Weights of a small transformer language model: 10 layers, 314M tokens.
MLP neurons of a small language model. Each row is named by its layer, matrix (gate and up: input weights) and neuron, and shows model dimensions 16-207. Each number is 128 + 32 x the weight over its row's rms, rounded and kept within 0 to 255. Numbers have three digits each. A neuron's up and down rows have the sign that makes its largest values positive.
After each neuron's rows, "fires after" lists the tokens most often just before its 100 highest values on Wikipedia text that the model never trained on.

L4.gate96:187179150075102083176107154081169111133103151145137125195073137100122102140210107141139177155137093098154082116129144077134088090139076157139136169157124149108087103124090092124179114153136085129096145134156137192154106118092133158157079120111092131095155134093138116103137127112090201086122119167143131183160159134123141051137104172155149158126201103149149128135110060098157141127125133074082100162087149066132137137198214139158149174155163141102092076098116167103085114154155145094081135136128168128063148137153108110153107089161149177086146146164159159165082145122088134105
L4.up96:128100151121126160119215103055122120140173098108125145132115175142097145122117160176101162113118120181146121110119104170082117100136079120122145181128132142201086107111129081096160129121089156153195121152088152060091060105144124093145110200144140125088203117137103143143111191140096170141071142106030106178088133123073141030161162145115096096102080139109136127088114132119113155127096126167129136168154061137151175141163135135133124137108110100102142094037109105124149183092144148109192123163169126128076095059146121126112110166092144142166078139102136126145134145138175147109
fires after: "4", "6", "5", "2", "7", "1"

L5.gate348:182128144151119080194120124088026161128146115122125145121153102156120103124132149110142162118168136162142156146124136119035101166123164112168128161114108152136154186075143149120115156095128122106121163173173048084100120095095087120156105127186147211121089125193127146104116119128151098117115155141147150111102161081202130114182063106150130108127091144148173049121130113161160165129125111100118136112143174128106186087137091107050133111171127131144180124148135096072101103178138136123133159155082105092093137095165098068100155116121119124142092082151119152129094085156074148154
L5.up348:118078174149130143097163104135122125114107143163119160165081115147200121168159148122133182104177112147096176124122098112111106109083090094135120136124106136088126106110112125170138164170116090098140137133137119183132190162114091090125148179107131115048142150100107156125197199071142126095196052160058145174101134106106133138163133181065143067126125106146112074114096112116154135091113107121165163131078159154115131057157138129148113121148099143082148156128127166093125194103150166168164123149130136115152047150085135148161158081107039146165116133115103114089137115066135144070
fires after: "\n", " the", "The"

L4.gate87:162122135133097079127147136120186140083127100084178124116109069160167088087158135168082112135177173138105103162104116108101137080109146146158109136124117088079085090200111127133107124152147123120163183179148100125123088149114170097096136090140115172089139105151146100102121082068148094114187121131105106102070148185161134089136181147055085158076101082144098137121109134068124124109040108147127107135151142061104197153143142087163177088088063123101092136140150108094095125123087148154144104196139052148123103151116120164121155165143143130158147148085096109076137134137133120143
L4.up87:130123113105086089123143087131130055092138129105112125114107136178173128176074120119088127206170096121164172178110161133112092122099151149136135123105117119095125109141060144119129140142110110106178143110088142099109134107134176164079108125083154120119139105115162055107056072101147144108158082146135117092059089113104128172132139116156062115132139070195098132125117096154142102087078165138132098154159136083113128077103120127161120086104138147095154177121162091060158077053100121110147049157150137136176158119157130165147100146157141124118128199093131121089120176167191076173
fires after: " —;", ";", " |", " (", "):"

L5.gate27:105132165142112160162037109118160084116165162171169099124164121135107091152097112125115097156136107120149197100122050135109157071115151101153072074197105115108139132158136159132113135081103108176164079150117104135137136133126105154094184126108137139086113071141133096063115109158126110044094147095171121152127080154108163130063152151098157138139141128177104073119139154133205129120110103175156071104164136136065160131102091113137198071093128139112169119137162067093138129133088108134157145123076112096173141108077137110152113132118160143056100100103129123097125172135134086104
L5.up27:123158117151171182106156126075137128090101150110111095101151143089165151141101155169081118136152110139152165102088093181154147117080127097095119066107169156107149154153178157135125116109170117162149050092201109058088097172109118157102139117098087114138108086116092136115080126115147119112105115149214107119163115089114140166105123107097128119151125164130115169118134176104191111170140109128130092154143130101120140087165121188095146141147125092186124125115165123158144180134139094068122148158094172158127077080103112156096050191147132100033108122154160072113125156148159132148
fires after: "\n", "6", "5", "7", "O"

L4.gate583:146128129121127093097129139141127138136132082129157124135153157163083151142102131056073123177154093130072185170084139076106132110182155066101137162125142147112082086198152105124063128164140130123115119162134135125134122163108102106163122180204197177064186152137072083188149100071149103147139148170178168180160199125129176107105039147114067158125103146125098073140138155070146118121121114156089145122154139102095149106127130196095133138117143141142140141139116077153081191117118128151064119137142154140123060131114089151111121150117114140092082106108160162100079102126184121141
L4.up583:118085143076147084103158135099156112127148118086160102112132139155152207087086150170112083080158179146111110140138134119120173173142097127119094146018169131116100112159070147113135150111148152111134133170055176074139187130104157153111127128186153104172191157118128084114104101170098175084135180163085090119092121124118126123161116132138100138094103219139176117093219196111134105134099167171143149184141105107163143111156138165134146121068086097131147100186195166139112146104086160106098079191052096143157120088120077138095106136159135127120118150161135141155121110080098177160
fires after: " |"

L7.gate476:176157128133142152175115148128118105184143191118186128144101175140076130163124057119119176130113123123148166109129114114071134105136129156158099161147078114064091128183142087144130051124120183106132117092106106133158080090139044177116078104138123086160153063152151138092138094107117130110113155067105139144185177091138115137128119129153148111130131097092117144115157095129152169099109128136101147145132139094122163137139116140122100093134045150148174091073169154136108119136106149054131091142130150111155155135183080091117137196100033193127089100105174132123078144161163125207
L7.up476:127121179127117121137135165167101079157139085118088121111111184180079179064191085126037122103081144092112109094105123135091162117108138178091177121085124106126131116233114160109116198112102079117122133113093110097158138154141109144098198141131155095104111158099121155117096162098113068149136140105110117195175139158141104071098126095155059170112078119122173175114093125110122147124133142089184084072139125085170086143110131164124138169173108087166178155171152099102092165141159109103129132173122111100174137135108085116102159124113212106139120120137167155082152088116105099125
fires after: "1", "8", "0", "9", "7", "4"

L7.gate229:051151138112119081138111119136150160175168153124097101077153147095076097134130083098103173139110155102158188126091100138148119112120119096094114152131148096133080121078122120129099133156136140132129060129153129162113060099107038148074081082131225116146154151105102120148103122142148106098068076192098192104132180118104117158126126094090114112075101086124127095142196141100148142069168124107123118196105131134124127130123142099099185097143115116153197154076165121136159168145138151145166041215118076123135126112124110173157140154160105154119094149138094094134097146147091111145
L7.up229:100163095095151080124165121153142142122152115115076105152134137178123131137120100100112085105091001111111155095172077103154155151167163143140101121176139116143118142194112104159100211117185119094170150104083090106133146157130161072056076118214132094225128143149128110110101112111100133150164107117139143150132103090083139140098088115069159148078110145157115139089156103114189105136088119127126097089073138086119123152196173130152140137146101098124120179152149149164109126109111169114131068140077115125140133123120138077135121093201137103165090085124128084155107107084154123104
fires after: ".", " |", " ", ";", "\n"

L5.gate374:181102169153125167168091186155134155122125146098199092141076103171145090149107117137134065135117158142170123127101133100103133112148136129097125146110182174117086178209132121095101157128146115112183030157171136185094132136137097143142109163096127192110136142177180112149105172159141100085118146122129126176145110134151155123174083122120157122114196146103117084097121125148101124096092171149136093184137123073107132157101076122225151151132115126167132126103126197160106133138140154152184104184172119093160152053173129172191151128128118125173123159163183191150109100119137124141
L5.up374:166105103154159162116142115112075183143129135057115082123077130077140092159120170150144201134104180172130156129102099131116100134119149107131149134158166170134082130178154137203182073107065146132166077118070084169136076131102087151147106141089132147125104103126143153149103101139117133102150165063068146114138116128191116115161170113182091190132108115096152174126123082078148149160095162133095088162131130096130147152150119116142117135072115142183157110079175146143063122117117084134062122170197173151165102133143100147163231164137106128100163138156150153127125056164120100162
fires after: "2", "4", "5", "1", "0", "6"

L4.gate207:125151108128169139113153169186107119093111198131060121189148091120172129100152182163126107136116160146151122137135166086061089117130158120072087102181162140147087156143128130131139100150177108072085142094145109114108100088123133143104106140115155119174112146127148093145064095137071128151120090085086155080156139095126124132154149175179150113104133094148100093116137125183141122099169150123125133057070148163115104138121123113112141121102126143080112161095140140136105153198097106145110126136124216085179123172107122126162097119157177129151094123188178116111170160152131122087
L4.up207:102133164109115174155146153135091053128121159124122141123155199102099056122077120164099141143133118110173108176137130185106196136092154155176178126107138110139132112154120180093143150137114128096091115115053127130086155100124136175172165119157193175156107124125126088149141149111096126131038105075125122110129133101154114099134121161165169132145127134140124113103168158164155189104132118144166075142089159089140154133136156126154192107093131171144135079123137194135105120151112073173091116168122124078106162183143083088170100145149149116152130146181162076091186193116172057149
fires after: "9", "0", "3", "8", "2", "1"

L7.gate647:156123104088121101158165147123132091164178104093139168168117112136071170118114138083101082097189087143123151099144148116148167093175132157128111129157166106055121103134071068131092118097087199062145088134130105135126155176134085081053073078118149156121067131133143143121156093123118082148110108145091166166100159125181088143081170131109128207147072101132072095117101114125112160109111117103171131135141157128076125153115142161132163134163114170176129133139150105138084146091097141048134103173155127147119189100149131152136156112087143126137080125140164110130151100128129186162
L7.up647:128160131119128126177148085119096093132122117113148135144109020110140126138110108113127132111240108146131207145129129126124122173151156119154139148133100143107181099118124080138170175154082119130142151049113142101175112127119063109116133072121168104183134101131136154146164092108128110058108174127137142136098105171171138171083135124125103114102109149101157163196088130174159109131108088158134095108112082121103141111171134146140115094081072131115120117102097093031120182131137114083129126152121131203121178098099157136062162126115136147142145127167119156150126089119120181153
fires after: " |", "1", ",", "5", "3", "0"

L4.gate248:154158138153132151069132088161048099112096090158152088155099093104130093104099139175162124158152154085101134171125155078124108135176136155110090127137139177154097139111132183120125128153091080130139163137133130065196099080128095106088167061088091083051149173105169143167170162132131144176102098094131075108137157127125101100091155113104106137142167161117078110134123083137152106132165173084065174148129090143188120100132115104099158142190088122064138151171106156123097093224177160141169134161133100154123093149177128166124085069143161139136105114149148160152131153146098107145
L4.up248:166125104174154121159132128135166150148093108138092164125168196068099110098108091141134045101104082113176079158139145167138129159110095121165181130148150105183184113149104111090135101180107079080085114158135116113090118112105147112183154145138125107149154105110141081096155122117121139187165117152102179176123167128147125149079105154157110107114143087165133207157134171225169102179141169124093152115071115110153143118084169119104155155130125121094154149096153093166175139036182108145136131130183138135143123182109168107133164074138126165135144163136117146143164115110154064148
fires after: ".", "8", "9", "6", "7", "5"

L5.gate200:146100118172093095100058165085095123049132117069140106115139149170089079132113109098212078162102149120141188139149138072181146128120127134119104166146153125100103128120184119154108145091118160097173118133070156117097119151106106138156120084109126133109176167173138078111142085134150100129075125117127156159131126077160126114119156150104158120115133083132177123111102113137153116095127123139176133189113196074107196108069077123135148108141093100160108148122153157108078153087087177149213115213092077119091137212104111154113146138131118192135089079191113154163088061106112121115
L5.up200:094140157092131132156111177129153151142191144133113057086112157157112173140148118147046115129171137109168159059109070135111112130102115119112145103075102120074132055152139123103093142145167136154110137116117119133126098131104197151069139157121127109107155144117132125084109113105131135097114187123118098167106170114175121091131098120146105121099134122103169114078028116192117118086126165237059076117101114085117119205147118164139129120093138114190182105102150145139144138106126141132094109196111050135156078117161101142114099186165178148087112143115088156145070135107176164170
fires after: "0", "6", "2", "3", "5", "4"

L5.gate498:119185097146123145129123129132137107102136084154118101077101173102156124116160159138115086087186084127105113139121107169155134082183121118128119082128135217147126122133136128099133178086142163154115135159191158158096092138127140150114146097128100118162099078113132083136111151066055164073121124130099160214129164160129108134106193175048089149185147134113155053116135116124079105130072123119070085122117099150095161123121145081133172156098137083141094100118166160091091077140133085090170180099096097154180125145218113099154083133208122175085105136132170097168114136113184107130
L5.up498:095137109170140090168174079128111145169166082150129135167143163161107160132141180126145106231146080102107145063165132174129153130111153107135083137154129110126136127164176069146175150137078130062158122136116122094072115140103167083127161135119134107111118126176149160077120101141096119094074130177133107092131106185136116159150154138137092143122179137123064183119131068120100196140053153143102119090145119143108146137169160084139133098147094138125143157139092130126159165068083157186143100129104107137146140063138119098165118111182112105158116094146168125102129134109106080119
fires after: "0", " ", "3", "2", "9", "4"

L7.gate294:116088170102109130118132135131118132148105151115067155149118058132122168164137131164146144081132169174113184195087111105071156077127134182147129170135120069072148165175151187116189128107118110130104117130100169146086062131109137164113096170161113170134137077140146092161142120082093212084119072115170137154097142174187134062161113128176134152092176109123098170188146142112076172114134158161131192107177154158109148171097133116126154125160136135136167157134131114096168168143114119138090151130150139069097128166133179168114127166140130139103183118116160107091114097147120181128
L7.up294:124078115137115189145134118111185156134125066141081128136125173184115172107154142131091114061170163143100127101173101135144133165106145172150095142110109132153064164137110099180116102103189153134076105127052117110128099211156152140095125079096113097203129191085173090104235090114112155125151106104128177092085142119098145095163136128132086096103114143104215148165146116077114108140089096080150137130119125154068139128143130089076145159161079149094129140137171151110104147133151102115144147188108114187156155153148154056147139112112099151100167146160128119200121079083154149175
fires after: " |", ";", "|", " Writ", "al"

L5.gate478:121107153138151132126126172119129082138125109145103175106127116091139147126131149121197158107112150153123169161057035142105169089119144132123033077123134078122176221146137162144180091144092094111098107076143119056086129109122151091107119113171104100180134096200159148108091158105173149129099173099191176166127154166132120063148125147132175097128112145089140107164129146124113135156151133131145162119070136160027136092075067120138106152125103129115152176151121128109121156102129120081064121116103125115143140044143099141159153147169124132105125097118139137138126172150169121151
L5.up478:068110204128151158117101147096119133184169160170172113127159148162215121149132167169210145119158124104096169096130137015146171143120170133163093149127121099131133126106151145149160117073115153130110133036104112145135146191096157146149115226148138097104126158172126149130140142108147151145053153075095154160075176163147110157158150142154100124119122144068111143137148125128107118122214058138162121161115127171153187132221149139145120105118086172157092083108112097125104191096116140125119164152067113133139165123094085122211098127110095102142142114136122096102066083132159105160
fires after: " the", "The", " The"